python train.py --n_head=2 --norm="rmsnorm" --rope_fraction=1.0 --qk_norm=false --tie_embeddings=false --init_std_qkv=0.033 --optimizer="adam_variant" --lr_head=0.00479 --grad_clip=2.0 --warmup_steps=488 --decay_fraction=1.0 --decay_shape="sqrt" --train_tokens=165400000 --steps=10096 --dataset="wikipedia_en"
MLP neurons of a small language model. Each row is named by its layer, matrix (down: output weights) and neuron, and shows model dimensions 48-143. Each number is 500 + 50 x the weight over its row's rms, rounded and kept within 0 to 999. Numbers have three digits each. A neuron's up and down rows have the sign that makes its largest values positive.
A block is one neuron, or neurons of one layer that tend to fire together. After each block is what it responds to, as a language model described it from the Wikipedia text at the highest values.

L2.down70:546494473549534530594521565535472393507539457459551467507502436489453535510476471445444492442520528427385431620513576525540405516476471500488473542509498571519496497515470454458550581480501495390499482510528483545413508469516495518439502430584494550457531497475460579460479575520474462473
L2.down153:509428412533510516505560497498436480483527442462503472485520514498501484492544592457377457464449439445424540501461497519550465589524431448414510537486490489514561477502562398463538460463513539411511400532559553652574484533560450530489551484562414511505562547585461520420506538496558430534
L2.down289:614533476541472463530503454558491475472448559430563457445424546545519648442488515549469408520558529435397419488425519595564567510454480415452491487475489487522421580463427455429485437515522530522568514571475576437518548564572527484467589506526514511481442544513481506583458478485536506492
L2.down398:583548373547440472460474536512522449471592468449518497508431498423568518568564587470559509515511439473402532515532474529468554567491464460599441434464400455511449582493485492506559463451532582462499331485467567541527489545457424460499445537504498486543500470534450493503518510474547401435
Responds to: First piece of a word split into tokens, often one letter (f in fir/fate, P in Phanariot), plus initials and v. in case names.

L10.down395:559374478535438431416518465624445502471399491539485435533526555433524468474488420456465472478552528430601413448582532506500540518452409509524504434465492503422589510520507528526469633481550445564466493450523437533452555514509467516434500466510495518467495548491483457558491586427550477544
Responds to: The first digit 1 of a number, usually a year like 1976 or 1960s after "the", "in" or "from"; also table row numbers and scores.

L2.down12:566473476504455459502488506466501486483552525487542557537525499517502534495499496591443448471559395524458563494506546544639454484372507542491450501508581538500486546470589476475534503469519433500482484510566438560489529548491478528514506499506476520568469488449476623480522443491524391578
L2.down264:482490479480567533448462554423535495507579437481463425512566514574410528522495513540587459510440579611494533501534530511494418522487506493434447507596482498473424639474542492502529465441428526499409358484486509471503475602461482563500500442583513527499484567452521543497464434534539429490
L2.down282:469459550490540462480529544492532560495493512477574590499509506560510445445484474551503482362495522503570505457544481584496550447489532454560496513415485463567481434380548489457453481452443480534483511442451440462422399556486567567535472465437468423488494559456515571440434447529506526482
L2.down327:528510573450452561481468557427480428542582492500519514574498513579394519563573467503496408398513517499524492495471519542561549550401499443511420568465544499509488577545581554436544489450484476439451473484521520567469445489509459495432513435559497516568614540412508556523495456567450454543
Responds to: Past-tense and past-participle verbs after was, been, is or a subject, especially "released", "used" and "known", often followed by by/in/on.

L10.down290:533548469551520487518488441489540530535384466515549518460534522569484510442459504507467556491520583545494497493510503501471521477511485467515437468532519509443500560566487552526563477514435536435488604522554462434456576542520486481504481511514535496463512541530591549540471490488593462535
Responds to: Past participles after be-verbs (was, were, will be) in passive constructions, e.g. was held, was made, was released, were awarded.

L11.down29:549494569496560496445470491531494480508496573461497473538532517462460515506443463536454452506409407476472564534579593480544343580493547465469475479507498496524456480457518468473597426501521434513545511536523522446453494436492470438516430429459565530474270489507414475491467460466499600502
L11.down39:512568472358519478521533515571484450443480484565472492618537494490565487501489584560400487550416580441419442346513493490481505598466446547461524498456500521436474454534553488458490522465580506472498578516545424506521412549515462506418551577473488502488540502470571490561570540461480512505
L11.down137:548369443488495504522550450478510558570546481606528507512483622486491474522488624593481542489511469434436509496537432487451452514549462452446561512497450539439472506532535442488529465547485529478555537524595469457478454579548551511447471416451516574467572455545553509421523472549581463380
L11.down155:500505518473538458442438573564501632421581452475563515504532369453443422542532560482497517472476468562471470462463501548513518427460413460471532462459469461550603481444500513449494488492553517450471447492576498599484460505468543501424499529551472498544589515472516474528547494537524548458
L11.down178:640433441502480469573535417467547501572573491516471459500453493491493492495555541497498503577472506509453570471556461551453520452462556545521529520489530492421458457447441476461413586516452473540512535552463623520531623556510478449459475517490530573542584507506571538477526558577460443522
L11.down189:503515445501423400536504489514518471467440508487464463518472548500626511464453480574548508550465460463540519481560609504520495491521544537430630506468512448447516462492422458524491501436482514543471453516574434540573573619499525488485518501525465472563474383499485594472453581546589523541
L11.down209:511464518522519450530482480538508506575447418442531518594440560445589479569560572513448432511471525467520451421493420574485481473453580463543459548617482525522486504563452537421465404528380479530604465605543488448487402600486595541555484489503533481491555497525503512491558447535543464499
L11.down306:481516646640556584501477499505576540498532497491566530541442562451461562532519467487553457467460546539618558432463464477435464491374511506551412557519502485596540530519530478482529531498499451546507514379448418513509522449512605525514469460508460493543548484564477556592490440531533489451
L11.down327:491541535447374427572446451568509502539531497562505468508471516512502511395498493558559468475515462489468544478644491531593479443524486454506561469469522492513468535544554551427479524506560501450510513464534508484476384504472395479560461505436487502467597438359504518453478443507510512544
L11.down351:518474538569492513564477466444539566540441543507552477573481600532570605506505477511501509448537550565599505533449448462492530500432476552441464506451559575494421577613547540526555507521416501540419531530523406505554577475592503508573406499421543542524576446499461509480505472459552418586
L11.down356:538518470484566428521476484502523479499538550503527314466580455533523499556503572459524465517504549434509557553562473384535410572456504483531476557531509530499447518588427512434497561527527456396512516547576453486461375486454471471504476454512526488539568525525573469451458523491533502544
L11.down357:479566536460467550495540511454505504435454490540559426510460474467532447516480485540483475486454594480545535517515424474489501477479551410434532549462623425488472435514528447533375452557449447493538513538468594532536495495447417450475444479421444392438426460492443526526434505518489556492
L11.down370:515514494482506531573462503474500455500396570516533444607497423453487530457591492532461473465513446433563504507551444566491545579521502517526588451528420483499493480505508398539549490546512556495445486490555436517398402531493650480470545571507498503461469545473488542376463461541386557587
L11.down390:443401502494497520564529572401576496509524463433519521427431552467551475422547589541441434481537471470586466473502503533523470498623514460473476518507470454477561453508523572478479510382504596563479403461455550542495494504504531429411531390496495474469491507482540499490491518525483527461
L11.down395:478551538594544383630496584469585567463482513500474532477590496480529577507477498539580522472525504519550385436432471473549424485476441549418542440553472490554547587464571532526543445562503478531539498388585541528588498511588509489524510410458480495550583454488475495474576514431530571481
L11.down417:536498523458491441461451459527466490539538486519515376507559468493479516507456540552458422557411575483516467525403561504492448487507469494372480510480535532381508412592462471515423517414516578526581507619511546430452502582465455522511451454577570542411487463548533503524520504483558497536
Responds to: The token right after is, was, be or are, often an adverb or participle such as first, also, not, found or known; also an is after a subject.

L10.down356:517543481470602467522511529458492432495406415509499576561540547391498529468549405493501580630514430505464553444574463538468537430482554503441487524486472586481490576535537534404414493543480525470492475515424507425520485551447582401485485582478526536505477531536535487506523515521445530424
Responds to: Pipe separators and digits in wiki tables such as chart positions, plus word-initial fragments like ra(ve), Ma(o), li(mbs).

L11.down5:478532485525444474550462439543519491521440565535446435484550548473642513509452487569603471493540485486456529394456527507512474524516585426512585521434547478407530423462457525458539515454533512490595542540488520579482485564523476506563515471459485494556475443568472502476390476494538476501
L11.down18:397510458450561445485505449532390423483477449458510523477573431427506528453557500462469470523519599509509535477503468519407439434614528501461465572549477458420451419475508558445547557531520609469444445508468402517519541573454534453455561465508514472533495597442455465519493580447562500558
L11.down33:611430596541526494538455493480454500475512572448539492466526498457523553562509422521515575436427477575500465565482601539429521516448505445475479471485540515594498527581487517495506520527415472449572565449480509495476460522536520467423567479546439565498508479489523539516430446499544476455
L11.down37:468458548423472492503491478484530496509481490501442506434441503521472470501504431455500498481430445694547540566486418460445457516561566411506565514429514554460458507518466554545506500520434469452472541600466527442436501516567571509492577474546428511562537399418510475565527461462551518540
L11.down38:523527489518528511501534672404434434561534462471459507537538620520539433481507513501541456531493505513527586445517483444580596517497455492520440536515414511538547583474519548422504593486537539480405525453508535606645533557440430467503459477508564493480450455464481456615464501488435486451
L11.down77:456499491560511549552597513434419425599493455534518501471581475581548430544477519474391523619514489529522512462453526509517543492486544483519608500480503482537450573487523539527471465596486491385519474436520475528587616498485431457526442528478514514459386556494464611522449529524600531513
L11.down99:498506467517453528621537478538494574421440478562516484429433522488532456537505468557567525545531482449456499493532532510524443529574521544512472437527456611507452489453544439607490485471461548472498478532453401534453418571548517497522467542512514475539573408528494566422482508486408433507
L11.down168:461444403564437516498487458464555445549594413422511479443565543486558499580445529507475502593448482532475546473478491440486470486419420418470513493477503511544518497508523482566465508563467500414565342449588503441552474389610459513448489507511497596472608476480460489497457512537517578593
L11.down197:528534510469540486508531550482508435543444553481521526557477506373430523476426488451525481489552505565548487504442601459531523390533586524504522540519508560495437522582509450523463492471432552486439510500531536443522528588590531545498403327524515428509428633526482563488559508492535552569
L11.down265:443547493499548508582556493503496477511448499509411496412571510477528481483512431511502566525505481578395453478502461587489571484511536509384490399509409619509563421541452574481453440507484508482444520547456533572545502544554560454497467566440569497506531577601428547439460463444506434437
L11.down272:514484434558508502502493554536430511504532477534499524435567481466367597604459466435436450543446542480466478533595459547383594539548459456498472577438463532466448378459522385494569486496523533532523439483565544587568408549463548432484543446504482526473562479435463483524537511446570448512
L11.down305:560605594491540593486456476466573458447570556426474536557581554514461405440516565577522552488514490490519458421477541570604511521394492531517492504462522458495518554507492508353473471521459522535556489493472391511474534488542465425487448543517484464487463428551474479451559506441482499466
L11.down318:417604448523517496490506626513597446584464517508560560526570487548463646395492527475529432568472523478516504441389530508520441467411447474488422517420526452521473462458571556456503558493472537525501451516433464470584485476571535560533525549486462438457460561423443546558486571487534488467
L11.down343:534524454517478510563511534401462501429500559393513495460582492491497526586471438398525542545382495494546518458470572528502442504576532462572553545489513504448575564516496572486417570444513492526449464456495607458467445465538597467513513519436494512425522370495529514476481499530506430532
L11.down360:486571453515459501548468407530495577512533555398432485499545498447432485504413513478505462456527585527426481337533520528529574478519480443539409437558507491491438494540562493468498435628474567497534468515436590592455469496494449507574525557525529462509400534404521538544444509487434479524
L11.down408:562553550480485530529520559531534502626496489544526459467459517583518498548545464494565438432441445549447497527464555475516420493456488491484461479483537506485505489492389508428563479575559520539411488489498415352475557470594438621468569473610525506553506446446563479561470481568540520529
Responds to: Pipe separators in wiki tables, especially before quoted song titles in track listings, and apostrophes in contractions like you'll, can't.

L2.down11:530440450425490502579473456475446430574408535501434607521542491475544474535494570487543477443578603500520547514450497568569458464520548559505464446509585514586548445553477519441450459533471417512503491478449442529484471522654540580444536446527447500412495386489435457532525504430484509571
L2.down25:452494478486491440464458602588441403469576448466457464494452559481504529506591529508457448383495435475544441511527488551518479556520574503370510499463490439595485479544561376520526507478499618500533502448529440533466501528501457535477510435521501416460491517475486471561565596523518530536
L2.down276:539510572414451399457449520520531545468588555491503475518492447454535547639618497480480445379511525460582435542513502453496482552485514482389586523467433473416481540522491510423453444539590501475572544542468470469579473406442464548527506636498455436538558460487511418506498513456491373536
L2.down369:525473506514435550457497530430487539503584577439502433509551574560520541617518526467423563467525616559493563533455520502493503504544440454431525550477476474526523535519493571512469512474486540421478529534565534424600517492491503541552538523521449503416543418453478496483493597466484450533
Responds to: Noun-phrase head nouns, often plural groups of people (players, people, police), plus word-final suffixes like -ers, -ations, -ions, -ties.

L11.down13:473439535489430591569389591526533481600577423477537544557481519526540505519528681450419465438466450528550460516504517509498461550492460454437560554470498480522563547452485596515529477505429456503524492474434504461446505515538559549538508458519526571427441492460542551537528493504564500490
L11.down20:425537483466503465445553470458462476498578489561487423488505506483410506542535451540456484525503529471464460454433472497463451464529494582483476569541610468531514468438542570529430571502438466572503474529540555507583480500516495535470458497541463430476519453582487536570424489551564552456
L11.down30:574525402547537560637530511454570394484485578420506561506507507570545442514511536537481499489487433484509547513496609563558524544469486395600494455465523464437510565560455514479499501533528491490438552446572453476547413409425492456512520587455454536462536514562589504433514545492444539585
L11.down61:422550480610528553550415489542546380508491495504436568509539495486497499576481509473542534599480563476491574548505490444514553441511462488475508473476524487662508479473490497549543449575577607466494350588416463526487376493495566496531525597493547512605511487522538558492450459552545544464
L11.down70:442484455533514548495562465466502484485485460429508457463491581467516531589520491499521563399502515541568511549494511556531511431498503458494568553462542442517546484502475510582504490537524522530426456374553462520557509560447529491400508460584524444460554551557531431437459541582451516419
L11.down80:463463583462555518546476545473511487471572502433482676511488565455451560549575470437577515417527438480573466407431500493536439546565523538496468552492498418512473511478448435427518534567458461505571551588506493491521647527428517492525394498457520515471428444447484482528409560460524579457
L11.down89:427409566556427563513516573472541522516536535447498532439575503486518514568407511552408507454488486456546477498457533488571404459544452520482546492544466449636418516504502509481562510421528527533499427486513528571484465561449501528439575440543445531603496480475498495482522490520529521464
L11.down105:534450568519499512498453578529420580512430475500541492477510586457498546474447480502468492519516470488591507518540412548440539561517584508450539495466413467569492519565545547468487442544394451494489513462620436453517527372550438600522441532549424474567429544413492488495536482543484532521
L11.down190:469506572445537566519353501535421444465458566540492563554494580403512530510517499499414440446529531462421530566430514456500612523554541502516622534511627508451434494552573436472522462523489479462526501517572551534489517506505497522523544503464485558496523583505431473489561583493437464533
L11.down217:480501460453506431484542492476461557485484527504468545451478432426470531537523521522486569356548550363518438449534351466389460510456448549467489432479510581564454545441434478536441455520451498499464544453445512520494461405500445545556464548400523486411423401519456456486468516447438538585
L11.down264:491491484500484560519523573444453491517470530553450488500414437553547530423582395394517515487456472535445562484473484433528506438473545453481526503491473563469552470467526419470477544428478461488522460459502579395569552393578453583526506476435521559509563441483508530539488469434389514535
L11.down296:447530469547471664522554465492606442380493550440387527486488523496464469427483490544447470391526507465510444504586624525559490475532520536576525545476521495489472428514547506446434439491388503502547530613432435445571526539621452466461472488544461489455472481526533484504437439523433606449
L11.down319:541539510547458574483408491439520441477489378409431553543424490527422511549438412523545486438554471489633533512468583516526544503554522424568582455501502456458500529483510494439580569501471541515519539506458497480491477509482570447460376493547403476486601516479542480503465467533543581480
L11.down396:469486542455429490570452498519534427546499440514418684507435423499458546479560539413530530499423430514459505599443531419512485547575525515491474534556520576504488479491523464545479604539564485494553485479529540496531433509516499515550512497477441474401549560463490471514593550537448558448
L11.down405:577515583447470511519550457514564437488471560497448528547422456506494552458473491441581491563415449455469516557487482409584498492534563439486512515571456526457570507528490561515457479492542465476464614604613546565504559577465508519505477409398457519440530552475477473544561494517559528582
L11.down430:504493471507522530511500506428537468524449513517439594491531502566478500464501485393431488439466478605548472454428505575491519494519548449518458549567526458486512526518557441454621473589456394442540434412575515561447495581432575435497534451517427457446448496490512458486541509500522555403
Responds to: Closing token of a sentence-opening time or adverbial phrase: final year digit in "By 1955," or "In 1985", commas after "In early December", and the period in "No.".

L11.down40:522544549473530518512445504524509500547406550594478432484539428416488511456511496527500474561526512458524434518542417391580503508528565514491442513454497571578471525590608438517484479501492463478484533500519455408466393470490432537455481509478493521517544543492583570519494418507429557557
L11.down68:508499526488509551467440596498559510604591510574516544490453518482439542454514587416447490421559465560495559546496492480525537456545546546508489493520430452485546496492398461458599471486520501530495530404429542456446484401562382495557477557568509412466558481411388543490437405507506547562
L11.down76:456522512538542444499444489442487447488519524550489502478465490540513545422558495526461439476525535515442442487521468643487466504453551491475447496479538436498509588582469423458472576453421452472417484436504479437535554477478461452542444602441516567409532431512525499496535548483494555511
L11.down120:605491496541511536462484534456501516436447522490519536501484555502479545506464517462524559454558509523552631586499662476457478551482499576467515481512500450557495512499397532526462590435482444490479468412523482402479521382445405539519512484422559467491461515507442510534379516471476474500
L11.down151:558428567449519497547425532530502565520514496473536456507521517534466470528532484470412545447583361630578483544504510497474484466503434593424507514425520444429467454528511462472530503435443504456558550533421506533513528500545510457468469467557494412445543501531476411538584552531482465464
L11.down163:502494601517507545599466509526454464525489512583555483590499592448463532539492461557502562448539542547486481472553536465565571508551418559480498559495507479430528470517507487452497515457443610418523365589506416587598601477438563517502510545474436565433445536393499518447509452517541497450
L11.down191:492510508511431530461486650564449498554420450500476454533437594448490461544484452462519444577462517475505578430490514493438532594501463515510481484437584437480521432485489534444520591523662550497476500458522508564552540553529523463499487548507496405424542536515486506447458536513557516507
L11.down241:452440569503527514498493526580501547393543569547492463441516475405444462488548449543362556489532436518493435450555490596547560475485388500526528491480506452468531571461481489511475483467522490583516562502518451517541565499460460513572490460608508528400424429500515533428503504466563534520
L11.down259:556484522574480480451485522607430481494478530477481526500518421450486503518464438563486454507518487479453515520486530499422537520495481450397573573565544460485491421550534511503461556496496510504437494488485540453529524404537525539472581539483456464486395473507457455547561567656533485517
L11.down274:616522515460395513614520555526550476558474458543569558455524589458523490496539431404514420519475532536454497496526479478484484525503512472462441436431478496442448487505541453550520531476433479525499424520475471566450491482506531453580465522461558509444558506518475590595556490527465422474
L11.down309:458489464500521543481403494441545529415442442551576535449440514593572509477591428423441461515553502432488455528441480562476495358500480611484575527444531509508524570469509523482429525409514403534506498547487531444471570528618545480499476557543407520467528491494603545541511553560516564427
L11.down314:478529597454497527454489527582547533444456523566531466504490526554545581559473458391532449389590485496513528556467455472469527491487450464541466439455543475622562440448472567526479494567529562426499405518456537587491623545474450518503468576445530465515519351561480562534521472454483447455
L11.down332:520516433493481514484481525553489607493618512487488588533485497543528493450474525449433515530445609461473411519384545509435475387502526507447422478518547492548553504419448364427437532522433461542551556466491511483564472448426532449488543463559499520492403463401488566489502527580539492515
L11.down341:567560546476463543500512570528532481465492493454381611577557528467496458577467439495529441424499469418543491489495475519467516510495432506499536461523502549503528545537506577551522560500458522555462527502485471490454493477490505540580512544559532516510354556480458560448473407504516427458
L11.down401:518455541513419543500543475551408574559464528506413603465458480537535537604461440472452522468539549478552409570533489542430425541499521444485420502434486485513546537463454545527510507523514508506465521438454477393579449385491435499523424552450544487519424498507520497517544611511460503548
L11.down437:508458476489462570527524488498450549485467552564453532525589583480473379542480433501516440487567557516566528484516536538541496512541467509400501409560411540516430568463497561495547454420527452488489445592468493507451500493573450543527489482545516487483593546601510480459538476498485400484
Responds to: The first digit of a number, mostly the leading 1 or 2 of a four-digit year after a month or dash, e.g. 1997, 1980s.

L10.down392:487573534520557593561509607500553551471601506557478587523473527521444526517569564537509466480485543459518482531472529462504536420455516454454516510429473502547495533509546502472478439548600478395556477459560586515540441462490311502507482509459527482396611514499399513478514527541526514447
Responds to: Final digit of four-digit years, mostly after sentence-opening "In" (In 1991, In 1962), also in tables, dates and score cells.

L10.down181:464426503451457496393534490606456465562433510474525576567496419503593496531446551467500534440562435533496570511440462499463478500460466501542500539543504491493479540548456526551558447473498509409363574458423445470569521509502526590539527500529532447458489495605479487488551460549504452553
Responds to: Lone single-letter tokens, mostly capitals, above all middle initials before a period in personal names (William H. Macy, Frank B. Gilbreth), plus first or inner letters of words split apart (B|ring, T|olkien, tech|n|ologies).

L2.down170:502522540431507584468456553463508430448522522527575545453616476502472462443518556430495609404459514519447468503446356489527534535501464498401570482435466433505311510478608510504563497456473539508452521478494528509492456492507466440510445476574563550481434525509484412486475434396480495460
L2.down224:510513632509674530434498510433487526444507574461552606562590501547578494479546521489646554489404548503543569552481491458422550486591444446473563571516468499535449544552579512523526467469491532553491427529521576533507521506433574501524493441504506573496513519529474507459489458455468419437
L2.down323:486460559403491470410442514455436558550447432485511498473542443504492498486495530445443499559466489536541435439464536469491484439454445497474438542446544417430474447496411549542531465500549476524479495581518532528412470481507540448463499532514482596595593526510500486517502489458482470408
L2.down390:458548532489497488443476567524453494495451470480515605623476501467493525566523566513515563360470553530502574565570500469494488427483387493549524524457430543498520594550495473481418552475403534487512525487573474580541439450449511526471390521506631475574667463517541412498445487443464418510
Responds to: The period ending a declarative sentence in Wikipedia prose, usually followed by a new sentence or section break, as in "…Syria." or "…Argentina.".

L11.down31:532362501468516569420475479519539463426491447555565495466545433454439425460493509518374453497552482592427510531507459444550461582445465572424595556498605485474548494514529507477556509427562429411485539398570559494485435486510484455506584506539460459473442482496450460532505452476527420520
L11.down92:582530439475504520493425547534538487574560536507416487567487400504500505515572564531501560429494388460453491568527546571435478484442482482479463503464439470545459514535501518424538563410594455444417454514546553450471486480567464521477553530534414491622556472574477482553472500502477394460
L11.down123:523499519456525482447539382455328602435429537542471421510563438543532517510520471499495521423450525490555469501428434571497489578547550539400529572459535504457532517576546514508473422477498459558449469461424495470476643409483464578356458457492540393444464513524453474522575528464485485478
L11.down132:474453395485491496612557503438536528435533615559521538442529515474472437536549602500361478509435484439441551542544546445516591470577582485516508455478522469439541575432498450543452496464545568418564484548606517546479453464508444450483430463600488486541501470469524512532452435536511471458
L11.down158:437443487540507489456533429444498521477510478518434394457448474582615459538492637426624446545468446466434530404515490458565502564478519476440490606530456490537521492499548540444471550498465534452465518528556423466440530491478377474473561447485452414503544516488520531484434515535445469576
L11.down165:519577479451440502522518573434554570457460422585375561532542472640601480567518516494476567413434514479510588569467513440503485611540363525508500546512513454562505563491549508452459583469521441487461535497463544496463510500463561468497487509489501565466451541540548465667548426494537560565
L11.down180:458456465582428543525578470499442479426518532609524508406507421515554428433551546543463450650520485563495517489467516571585554569481507457481508444463566503531506472516427401525570428558503566499465529520493517508559501497573472494497542544484468526542487523607526464543357561527453505502
L11.down182:508498537438468533523487532538466515463456537556421575586429503437545532524497413604480533511599501511439522467461516566456556545538490490519490478440588498539550427514527555501472535475458502545595549386497512516499510636436501514513433475467467586532580588541502532524483495581520570484
L11.down230:469414466435556547556479497441437487483465514495419457486589538583423472432603563566478511513457493558481451528458480518503450569497499506531567585604584442484574482471455580461473563435532495441415507510533563500433467538543499519532536511499489550525476499511541445452428490509524453478
L11.down256:558514572481541412458559485505358485490479564497487514603507492490445476538496490498486514502563431525418500519517447502465525423553457550434506510468543466530501479537499459585483505480502439521550407493571455471472453563480562523448474398506549387508527496498487513516431555468526476518
L11.down310:572445428453478483418494458541537496476480519575386520495610524468485450524536441534482563536562444629408497522494530416572521572498477436493507615508487586517472478510543457484531470475516547440469478510477519485522425550536527475523511537559511449434443567495530490541493526467607532559
L11.down342:450423430507498589480475549418482454510513516577495511518559447588524451491496575499465506561470484484445547412505387500453539626472451426613520483561445540577515489452477439565564500516478494451518482543537504504512498560513562531531505440558415509512439516534548513486487443413574541530
L11.down346:504486455538504570494500560497535436507484459469614399423522508517443526500442435458488425503530431577611559526512517535465501548394501525459556453509464515483559437525507563595423514510496552488499513481473483489543579453482554521554450525616428584529579523530487557644515467575500420515
L11.down369:440432424522563578563418566434442473446443528537546419474428453515480445477455523463518397538498522465449477482483423603459536545524518507559524514526535527535483563464504507465556456484425480562399570389408550384510563494579458587488544506420458501580489577562477408500452373481502528480
L11.down403:516510443520449455444486428480425463440528459468528527504630474479487477428490519458444542540516437506337483463497489519489455552492485531483491468534425531465526509472456471542527584489471460446527412474446399549520368480530461477486486520535536502482501602458456578477531538505554527479
L11.down444:521485300499497539581479554517542536503518413542441473527442535536450485603554450517512478510579501578506460523496565499443480512565518523524546533482555486500501441502505428462566452416483404481478501475524445512491533467471473424517498478590506474485499440478533439395484433501400426461
Responds to: Single letters or short fragments at the start of a word that the tokenizer split, such as f in fir, w in sworn, g in glyptodont.

L10.down245:558534585494409510447443433461533507525529470472470489479551533438522625497529550606453552474512505463528473536538590502479584569490513518372533442492431582392555485515500459504508516523504502594626457483463558495588491524590506437612461473439630501576552543490531510476508530502538487494
Responds to: Fires on the last token of plural nouns, often suffixes like -s or -ities or whole words like men, groups, parties, mostly groups of people or units.

L2.down177:546515504577580517508474523544553337448484430565520486434557479475531524473495470571507541537392447402432465608569480458517558560527509533516527537472570376482529475473456493516502460463590512517527529472472535562530503463407497427492384444511540550487507446535466557509578486475504436421
L2.down328:464466541487508481511537444468535531501518521497456453458614524425492560536496442571502494479456445616517440530576625423540566625489446556497486451412525458552416439481588512456479485450528583481528423500516544451533532468509520491539511505530516471561597457561429462578450411486485488537
L2.down403:505485521490511480441429502516576510508527426514580522453558449486501482534565453497508529584504487564493551519529507452428381468470457454494476586517515471566530576371454530456466505465642510544534450436482505521483431468513536406487553536521499498569439483539457526500547536491434471464
L2.down422:456481574457481557506523438445537445395460476494524515542504582545529544522506443484534554442494440442592571619509577440489505551482434510448483519424548420481454502485509518491466476384484527530595488477472514474561489502420492480502469518497513616514566436611497551495492446468535446462
Responds to: The leading digit 1 of a four-digit year after dates, in, or of, as in 1988, 1915, 1946; sometimes the 1 of "18th century".